Weights of a small transformer language model.
Size: 16 layers, width 320, 5 heads of 64 (1 for keys and values), MLP 640 SwiGLU, vocabulary 2082, 15.2M parameters.
MLP neurons of a small language model. Each row is named by its layer, matrix (gate and up: input weights) and neuron, and shows model dimensions 64-159. Each number is 128 + 24 x the weight over its row's rms, rounded and kept within 0 to 255. A neuron's up and down rows have the sign that makes its largest values positive.
A block is one neuron, or neurons of one layer that tend to fire together. After each block is what it responds to, as a language model described it from the Wikipedia text at the highest values.

L3.gate188 [126  96 145 108 111 138  94 152 158 129 107 103 109 139 155 104 125 156 132  78 127 148 161 124 120 101 125 172 131 138 127 160 138 147 112 150 144 161 103 108 156 103  73 123 143 110 121 121 113 117 129 148 131 119  90  97  90 117 136 137 120  93 118 135 114 138  94  75 106 115 104  86 138 103 141  94 112 108 104 135 162  99 160 140 132 151 117 167  81 119 117  79 122 137 125 121]
L3.up188 [122 113 144 165  92 116 140  92 111 129 172 139 163  97 133 173 141 104 136  95 156  65  97 127 125 141 131 128  83 109  92 143 141 154 113 103 146  60 132 148 138 120 109  96  88 109 131 170 124 143 142 116 148 148 151 103  94 105 122 127 141 151 156 118 146 150 106 136  83 161 156 122 154 151 110 103 146 102 123  78 146 124  96 120 127 148 132 110 102 119  93  72 122 118  79 131]
L3.gate199 [160  91 123 113 102 112 128 104 136 140 160 105  89 173 141  78 127 142 146 163 149  96 140 120 130 122  92 154  95 155 119 144 136 125 120  94 168 123  99  75 136 164 149  89 130 164 115 122 122 174 109 154 146 143 162 162 101  94 150 145 112 101 104 147 154 145 151 138  90 115 145 132 126 148  95 102 139  90 137 103 126 135 172 160 166 127 100 131 149 155 153 119 117 109  80 161]
L3.up199 [155  93 162 140 135 125 140 134 110  85 134 115 118 124 125 117 144 102 134 139 125  98 115 124 144 157 157 111 101 119  64 156 153 124  54  99 119 154 129 107 114  88 107 129 142 127 159 138 131 195 118  98 161 102 128  93  92 149 100 178 123  93 146 136  82 131 118  89 168 147 147 153 116 127 161 116 152 155 187  96 147 158 147 157 159 102 145 121 105 126 117 160 109 173 117 183]
L3.gate405 [137  77 139  96  62 120  75 134 112 148 108 106 131 116 105 110 123 144 142 165 123 166 121 122 130 129 123 160  87 122  88 128 163 134 112 118 143  95 123  96 132 122 145 109 129 162 111 170  96 149 101 103 169 139 138 137 127 114 114 127  79 172 147 102 161 138 145 110  84 103 119  99 143 152 147 138 105 129 159 111 135 114 175 131 137 135 114 147 164 132 137 129 146 116 129 139]
L3.up405 [ 90 132 121  96 155  92 119 108 146 112 147  97 121 103  83 111 144 127  92 144 112  87 134  95 107 143  74 105 146 121 128 150 123 155 120 161 149 110 101 139 132 106  74 108  94 142 165 154 161 141 119 146  76 151 126 148 107 126 142 163 139 172  99 117 119 136 145  94 142 118 125 152 138 124 145 113 114 110 149 127 126 134 173 159 161 166 107 158 118 110 110 182 114 124 157 168]
L3.gate412 [101  87 126 112  97 109 115 103  85 138 155 103 136 112 149 172 128 134 116 133 100 146 110 157 143 110 137 125 139  95 123 126 107 156  90 147 103  91  92 108 150 107 138 123 165  77 119 135 142 106 144 100 173 146 149 139 146 138 139 133 103 104 143  82 148 174 148 123 120 148 127  92 133  92  85 106 124  97 123 148 133 136 142 136 113 100 130  98 175 115 121 140 135 115 146 150]
L3.up412 [152 100 101 151 101 121  88 116 117  92 154 148 126 128 168 106 103 108 113 122 137 161 123 108 127 134 109 134 100 196 104 104 116 124  97 116 120 147 105 148 114  94 129 121 105 144  91 111  98 150  90 135 172 121 144 161 141 102 148 136 105 170  91  97 110 131 117 140 141 100 156 133 109 115 115 132 139 126 151 163 159 156 152 151  91 125 125 163 142  66 145 127 109 149 144 110]
Responds to: Word-final plural suffixes

L3.gate5 [102 144 104 173 159 115 137 105 129 112 171 125 135 141 120 127 108 114 100 131 117 156 101  97 138 100 110 129 188 149 128 163 131 121  97 132 171 151  82 109 106  94 123 137 148  98 128 131 121  80 125 128 123 101 104 123 141  89 147  82 160 149  92 130 147 162 116 157 138  91 125 113 100 119 106 130 100 102  96 128 129 116 162  99 129 110 155 163  90 124 105 100 108 135  99 113]
L3.up5 [139 142 122 106 162 139  80 146 146 120 120 110 137 162 141 136 113 151 100 172 109 123 114 129 121  80 112 120 165 153 129 138 112 144 173 152 109 145  60 162 106 143 169  97 140 108  86 140 168 109 131 120 142 142 112 132 105 140 167  93 130 153 120 148 108 121 112 119 148 114 151 114 109 128 136 116 145 141 110  95 117 100 142 160 123 172  97 158 135 131 150 141  89 112 115 171]
L3.gate59 [ 79 135 145  93 144 123  98 127 118 131 124 109 119 107 115 120 144 136 110 104  89  94 131 112 118 174 138 124  93 103 114 126  72 111  99 148 151 145  94 148 109 146 132 104 152 111 134 150 157 103  97 129 106 121 102 103 141 119 129  77 105 153 111 135 113 143 175 170 108 154 161 135 118 143 165 121 120 112 146 105 165 160 133 156 131 120 121 126 154 134 124 147 136 111 152 106]
L3.up59 [140  83 136 170 116  91 119  81 135 164 157 106 116 143 147 113 157 103  86  92  75 135 157 149 142 116  99  88 125 115 111 131 123 124  86 151 163 110 145 117 110 141 122  91 132 124  76 143 154 113 115 154 137 122 125 113 123 119 127  83 113 128 106 160 155 177 162 138  89 125 157 128  98 154 161 111 134 171 110 136 119 118 158 157  90 143  81 139 113 127 105 141 118 105  97  91]
L3.gate213 [151 100 165  80  85 154 141 128 125 115 134 115 117 108 135 104 158 134 143 131  99 146 104  87 145 113 149 130 167 132 137 102 104 114 113 102 135 122 104 134 116 117 178 116  87 139 113 133 100 100 103 146 122 121 163 164 125 113 133  99 130 153 149 148 104 160 117 142 115  85 134 109 150 148  83 158  95 117 146 172 103 149 131  92 175 166 151 110  91 144 143  97 125  83 120  86]
L3.up213 [132 138 105 123 165 145 137 130 142  95 110 174 114 150 138  87 155 149  96 139 105 148 130  94 139 104 103 125 111 153 146 140  63 111 124 139 138  95 135 116 150 132 169 140 138 102 103 105  96  92 140 151 133 116 119 129  98  86 128 150 110  91 102 163 140 103 126 125 172 118 127 123 114 138 150 151 159 110  94 131 100 178  92 131 119 121 152 144  89 122 106 155 145 110 133 105]
L3.gate487 [168 108 134  97  99 143  98 101 152 151 129 125 118 128  99 120 120 132 144 128 149 120 149 124 132 134 127 143 158 129 116 132  86 167 100 107 132 106 148 109 113 152  81 156 154 164 171 137 174 123 143 131  96 117 150 118 139  93 113  96 146 164 144 112 164 178 130 106 139  95  91 100 189 165 140 136 163 161 168 128 149 146 102 147 119 101 115 100 137 141 106  79  98 141 104  98]
L3.up487 [115 140  67 136  76  86 152 105 162 185 145 121 114 117 108 144 122 144 125 112 147 136 136 100  89 114 197 141 120 101 128 105 117 120 138 113 138  96 108 109 116 128  91 135 116 142 133  95 147 135 128 138 121 104 100 124 152 132 152 127 133 120 148 105 138 134 164 138 171 123 142 167 128  89 127 138  91 117 126 131 145 129 133 112 106 110 123 129 146 151  99 122 109  54 139 147]
Responds to: Mid-word subword fragments

L13.gate77 [143 147 133 129 124 143 128 133 132 127 167  90 129 129 116 143 126 176 121 124 165 147 122 108 146 128 138 133 112  94 110 137 121 153 145 129 132 113 159 124 143 127 144 156 136 139 176 119 161 135 115 115 113  93 120 149 125  98 150  91 122 143 163 133  90  94 103 124 126 130  96  52 106 104 106 129  98 110 158 113 149 128 110 149 131 146 149 125  77 134 125 121 141 179  96 165]
L13.up77 [165 105  88  94  91 127  86  81 164 101 135  89 151 121 137 133 105  89 157 106 131 135 111 139 184 101  96 148  90 141  91 146 121 151 121 112 149 120 135 140 118  95 108  76 157 107 121 109 116 139 114  69 124 123 114 141 104 107 152 138  99 121  97 171 122 112  98 126 169 180 114 105  96 115 122 167 137 158 115 139 146 136 136 147 176 138 153  95  92  95 140 109 107 118 113 139]
L13.gate139 [110 132 100  85 147 163 122 145 121 114 121 127 139  96 101 116 132 121 137  97 153 140  93  96  84 117  97 147  83 146  93 135 150 161 140  88  99  99  95  88  97 155 160 128  70 131 140 105 102 163 131 139 128 156 131 119 108  89  94 164 103 148  74 100 155 118 128 105 124 145 138  91 161 105 132  79 119 124 147 121  92 104 173 135 140 130 119 103 110 156 117 123 140 101 135 169]
L13.up139 [119  78 102 121 128 118 131 159 155 182 167 111 135  97 124 113 117 150 176  74 120 139 147  96 137 112 145  79 104 123 135 138 119 138 150 122 101 149 150  93 128  99 108 100 107 156 128 155 110 128 117 143 161 142 176 136 167  98  81 167  65 106 159 153 134 105  68 138 119 159 131 152 100 104 130 112 145 174 120 119 122  98 123  82 103 136 123 121 112 139  68 106 142 171 117 139]
L13.gate142 [111 145 151 168 170 158 161 162 160 104 151 142 123  96 131 121 108 151 113 135 124 100 159 110 110 113 106  70 109 109 152 183 104 120 128 136  98  93 130 137 109  91 133 136  93 116 157  78  86 167 100 100 136 118 141 150 148 127 181 150 152 138  99 122 128 136 183 139  89  87 139 132  92 126 104 171  99 162 126 131 117 127 150 112 139 111 135 135 101 143  84 125 131 140 106  67]
L13.up142 [138 172  79 145 136 135 141 150 122 153  95 136 140 100 125 137 127  99 140 146 133 167 135 156 122 133 145 127 121 119 133 115 158 109 148 130 114 108 110 135 106 107 173 124 100 152 150 110 141 128 165 155 108 151 131 111 119  94 171 135 165 124  95 151  98 183 171 141 106 105 115 127 106 143 140 100 170 126 169 112  85 128 161  77 174 156  92 124 121 100 121 140 113 166  84 128]
L13.gate147 [136 144 105 154 115 138  72 134 142 149 136 138 121 147 111 141 153 120 107 147  99 124  89 108 116 152 158 117  77 126 130 146 123  84 132 136 137 127 120  77 170 123 102 104 125 134 131 156 134 143 110 137 183 137 113 122 108 125 108  98 129 149 135 111 152 180 118 208  89 151 143  86 113 107 143 146 139  77 170  90 128 147 122 148 101 127 158 135 109 104 165  98 154 132 150 177]
L13.up147 [115 142 166 116 119 136 135 138 135 166 121  88 123 115 126 145 132 149 112 114 163 147 131 125 127 139 165 110 122 112 126 164 153 140 132 175 123  87 110 103 135 131 158 112 154  94 159 171 136 157  99 144  99 147 155 145 109 150 125 119 138 108 112 116 135 145 153 135 148 111 160  94  98 102 157 137 178 113 171 144 119 157 106 110 140 170 122  99 147 131 114 169 104 145 133 156]
L13.gate194 [160 124 138 115 128 125 122 140  72  98 135 136 113  83  99 160 107 138 136 207 119 132 117 129 124 134 120 145 105 131 124 130 111  71 129 105 155 138 123  99  98 105 110 146 159 124 143 113 139  73 127 158 126 139 141 138 113 113 124 147  94 134 131 117 140 113 127 143 116 113 116 117  94 112 148 151 119 119 152  84 125 124 143 143 126 118 158 143 147 150 118  74 102 141 148 112]
L13.up194 [115 134 147 152 145 154 102 152 146 103 134 140 169 141 140 170  96 135 155 107 102 156 104 138 100  99 163 144 104 116 110 147 110 148 147 138 170  99 106 132 145 139 119 155  92 138 129 153 135 181 106 131 166  96 124 193 153 161 106  96 138 111 108 113 144 144  96 148 148 141 136 158 113 143 121 161 150 128 117  91 126  71  78 155 157 123 118 134 130 102 122 190 101 129 180  92]
L13.gate236 [102 110 105  90 136 180 107 118 111 158 126 191 115 132 152 131  93 129 134 116 143 109  96 121 133 109 129 120  84 110 136 118 149 121 138 147 140 129 132 136  93 105 134 100 102 129 137 147 122 132 109 100 172 111 166 122 143 123 105 112 127 131  88 133 131 112 116 114 167 148  93  90 125 118 125 110 121 110 117  92 148 132 161  95  96 131 149 128 159 126 130 124 152 164 160 153]
L13.up236 [175 135 113 129  86 110 119 134  72 147 112  74 117 115  98 142 135 165 141 165 125 135  94 146 160 140 112 190 123 137 110 160 103 135 182 128 100  90 168  94 135 142 116 100 121 148 169 117 148 146 151 121 115 115 150 137 103 175 145 134 104 101 149  92 122 172 164 145 103 101 118 111 112 120 117 126 153 143 134 175  99  93 133  98 145 121 117 111  98  99 174 128 128 156 135 164]
L13.gate282 [173 131 110 148 108 164 127 146  87 151 101 173  78 133 149 162 121 131 143 205 101 123 113  95 130 164 107 151 124 107 135 184  99 133 133  97 129 147 123  99 106  79 128 144 113 139 108 157 137 135 167 126 159 138 146 136 122 114 141 137 111 126 126 120 128 116 170 136 153 149 113 143 150  86 140 119 104 110 121 103 137 161 163 138 112 160 182 184 112  98 154 164 150 138 113 156]
L13.up282 [110 123 119 144 117 154 104  90 135  81 113 123 127 138 154 148 127 143 114 119  71 137  99 149 107 133 171 131 134  99 126 144 162 102 137 138 139 109 102 101 153 103 148 139 110 128 107 102 129 180  65 167  93 120 154 140  99 145 148  96 115 129 114 110 122 111 107 136 146 146 153 126 129 127 160 146 138 146 105 122 103 103 166  82 128 101 133 104 123 116 150 109 134 156 117 143]
L13.gate606 [169  87 142 137 129 162 133 147 123 134 144 135 125  89 116 123 103 141 137  84 155 147 121 116 140 119 156 124 103 116 143 138 136  76 114 162 122 108 149  78  87 145  97 129 142 128 124 106 148 109  83  95  97 123 101 130 118 103 122 144 121 127 115 104 130  78 136 154 100 130 153  89 119 149 131 130 136 170 114  97 183 152 115  88 139 156 163 116 104  97 122 136 108 135 110 130]
L13.up606 [119 110 156 162 141 122 111 136 152 155 164 159 108 103 101 126 144 145 128  93 148 108  86 106 141 145 140 157 167 125 146 136 131  98 138 140 164 121 172 148  93 140 113 102 122 101 129 170 125 138 121 128 107 151 126 174 123  82 169 157 114  92 164  79 110 100 121 135 163 142  81  94 109  83 131 147 165 123  94 142 142 165 173 108 186 187 137 120 115 114 122 110 148 172 148 145]
Responds to: Plural endings before punctuation

L13.gate103 [ 96 116 121 129 181 162 107 154 178  86 109 125 131  99 131  96 148 152 159 165 159 102 103 145 187  97 145 152 151 129 101 130  74 181 138 125 135 150 143 135 119 134 152  98 147 126 154 108 166 114 135  87 109  96 129 134 113 151 124 129 149 165 128 128 126 146 172 122 127 167 169 123 137 113 132  78 105 112 194 112  93 144 151 128 117 169 107 113 129  98 107 110 157 143 117 153]
L13.up103 [117 112 113 156 134 160 129 153 150  98 142 146 163 112 124 115 146 126  93 111 117  62 144  83 129 108 146 157 154 148 155 139 104 129 103  96 132 104 105 133  87 144 108 163  89 113 100 108 125 134 140 118 141 166 129 105 104 128 150  98 125 148 141 126 126 152 127 158 166 134 159 157 103 137 123  60  80 107 131 155 137 114 124 152  80  87 114 126 117 111 130 165 118 105 115 157]
L13.gate177 [135 107  69 140 121 117 157 134 111 155 111 146 104 147 121 143 122 125 167 162 181 139 137 106 144 114 126 156 103 106 109 129 102 112 109 159 145 171 114  83 176 141 136 144 122  97 104 170 152 100 132 118 141  99 157  98 129 147  75 123 126 163 118 120 105 127 141 119 108 137 119 162  93 106 139 115 112 153 144 133 104 149  83 132  74 118 101 112 112 100 161 133 126 144 132 139]
L13.up177 [145 122 103 117 121 124 123 124 136 103 139 105 143 175  91  94 136 132 124  96 157 164 112 128 140 111 164 130 129 103 131 147 137 108 135 109 159 163 108 131 112 118  92 165 136 126  71  86 138 116 148 123  91 134 103 125 154 110 112 142 162 111  83 127 116 135 157 169 163 123 130 159 144 121 133  90 118 125 113 138 119 141 132 119 144  80  95 138 146 143 107  89 147  56 103  92]
L13.gate202 [136 114  91 174 139 138 135  95 143 108 148 176 104 125  87 139 120 164 130  99 101 144  93 128 148 150 161  99 150 184 184 127 157 179 132 131 121 121 124  94 127 165 167 104 173 134 142 104 118 111 109 143 131 114 133 162 132 140 122 112 120 161 119 126  84  94 127 106 101 145  80 111  65 187 141 100 128 148 104 132 132 124  95 120 152  97  78 117 129 123 112 138 157 140 116 135]
L13.up202 [106 129 121  94 174 142 127 173  88 157 134 154 136 146  81 143 119  99 172 133 138 134 107 129 140 129 154 123 148 100 154 127 132 130 147 137 123 128 170 148 153 170 141  89 130 107 149 109 111 142 139 136 135 124 153 143 135 122 106 113 146 152 123 161 134 106 140 125 122 144 141 105 117 137  99 150 142 144 118 106 118 129 143 159 122 163 141 124 164 121 125 122 126 153  97 152]
L13.gate258 [100 162 141  97 160 122 158 129 161  92 160 130 165 107 121 128 144  96 144 146  92 147 143 135 162  84 139 147 111 143 125  95 107 109 122 116 162 134 114 110 139 118 170 116 165 111 156 149 173 141 114 156 112 108 127 124 176 169 140 122 128 139 130 136 118  86 153 133 131 106 149  89 116 115 131 101  85 112 133 114 107 146 143 123 109 108 125 157 101 120 122  96 166 136 101 101]
L13.up258 [145 111  89 141 154 116 106 156 146 124 107 144 135 155 107 115 154 163 154 141 146 148 102 131  92 173 180 111 163  86 139 137 120 161 157 135 154 139  95 154 152 121 136 136 121  90  88 125 157 150 155 151 127 118 149 122 120 113 127  96 140 152 123 104  87 139 113 150 167 155 127 161 128 114 133 114 109 123 120 156 129 148 135 111 123 154  98 155  93 133 158 140 147 103  96 121]
L13.gate296 [128 137  82 152 116 146 125 138 136 120 112 169 123 128 136 108 149 131 138 128 158 159 127 151 142 138  89 135 121 153 182 111 126 124 149 143 171 125 168 147  99 115 113 111  56 146 122 158 167 150 156  95 157 114 122 145 160 180 149 112 111 156 112 124 146 128 150 135 113  93 159 171 137 111 143 159 123 179 105  93 109 134 169 137 137 121 147 111 130 136 162 134 150  70 119 151]
L13.up296 [110 151  97 137 171 166 102 152 145 109  89 119 124 139 117 117 105 108  80 106 116 153 129 118 110 128 135 155 142 116 106 136 160  97 118 126 113 153 154 153 156 156 126 124 108 104 118  56 113 140 134 133 110 131 123 134 128 110 148  95 146 107 169 143 123 156 198  95  83 136 125 160 121 148 128  92 146 100 131 123  99 159 129 164 165 148 113 131  93 145  79 123 149 126 102  86]
L13.gate434 [104 150 128 122 108 155 103 127 116 120 106 111 127 118  86 136 149 142 134 142 140 106 116 147 156 112 130 153 128 173 109 123 171 135 108 136 160 101 136 156 149 133 112  93 105 112 158 166 160 122 138 132 121 176 132 101 117 146 104 168 140  94 119 128 110 143 133 144 123  97 199 116  91 117  56 141 114 102 107 113  98 140 136 162 120 119 118 150 113 129 127 144 137 100 120 145]
L13.up434 [134 168 136  92  81  91 130 119 145 132 122 173 136 106 127 113 112 133 121 122 108 135 141 129  87 142 146 102  98 129  87 126 138 129 117 113 160 162  83 107 122 142 151 123 116 143 102 145 193 120 163 107 133  91 136 204 104  92 119 133 196 165 137 143 117 109 134 132 116 174 127  71 108 135 151  85 169  95 132 129 123 103 120 111 155 118 127 136 151 138 124 163 141 159 161  93]
L13.gate453 [104 165 125 117  98 117 175 132 149 109 117 150 123 113  70 137 125 127 121 195 148 179 135 101 121 100 106 123 142  92 146 118 137 110 134 107 151 150 110 118 108 105 124 108 119 126 154 137 134 140 122 111 118  95  93 129 116 109 113  89 119 156 102  78 107  96 136 148 154 135  87 124 138 158 100 116 122 101 138 108 141 129  86 138  70 127 102 155 146 108 106 112 105 124 113 111]
L13.up453 [109 130 128 132 109 154 136 138 142 126 107 127 135 135  79 111 130 112 142 171 133 139  80  78 131 110  75 113 131 119 132 149 108 143 128 135 137 128 117 105 149 101 150 160  89 109 171 122 144 115 143 133 131 109  89 114 154 134 136 132 166 134 110 144  86 152 138 140 126  94 145  96 140 152 111 110 161 132 132 146 130 178 120 134  99 111 111 160 121 131 148  99 130  83 150 188]
L13.gate622 [136 136 118 104 116 141 110 114 165 107 109 137 128 134 139  91 139 157 151 156 105 103 117 124 141 124 119 135 139 152 126 122 128 110 182 134 166 119 168 149 134 147 127 156 139  86 143 158 114 129 155 156 129 120 145 134  86 152 118 135 152  82 105 111 139 103 139  92  81 128  89 143 101  89 138  84 117 159 155 165 150  94 154 118 108 194 105 100  98 114 105 153 134  99 185 134]
L13.up622 [129 123 120 151 118 121 153 119 151 105 147 135 147 146 117 159 108 127 132 102 106 117 156 134 172 130  85 106 107 161 119 132 113 119 137 174 134 124 134 105 114 109 165  90 138 141 122 140 127 164 142 106 124 132 146 118 156 170 151 132 103  96  80 110 138 176 195 177  99 165 138 123  96 137 155 128 154 153 165 134 156 168 139 142 106  94 143 117 133 128 122 149 137 155 105 131]
Responds to: Word before a quantity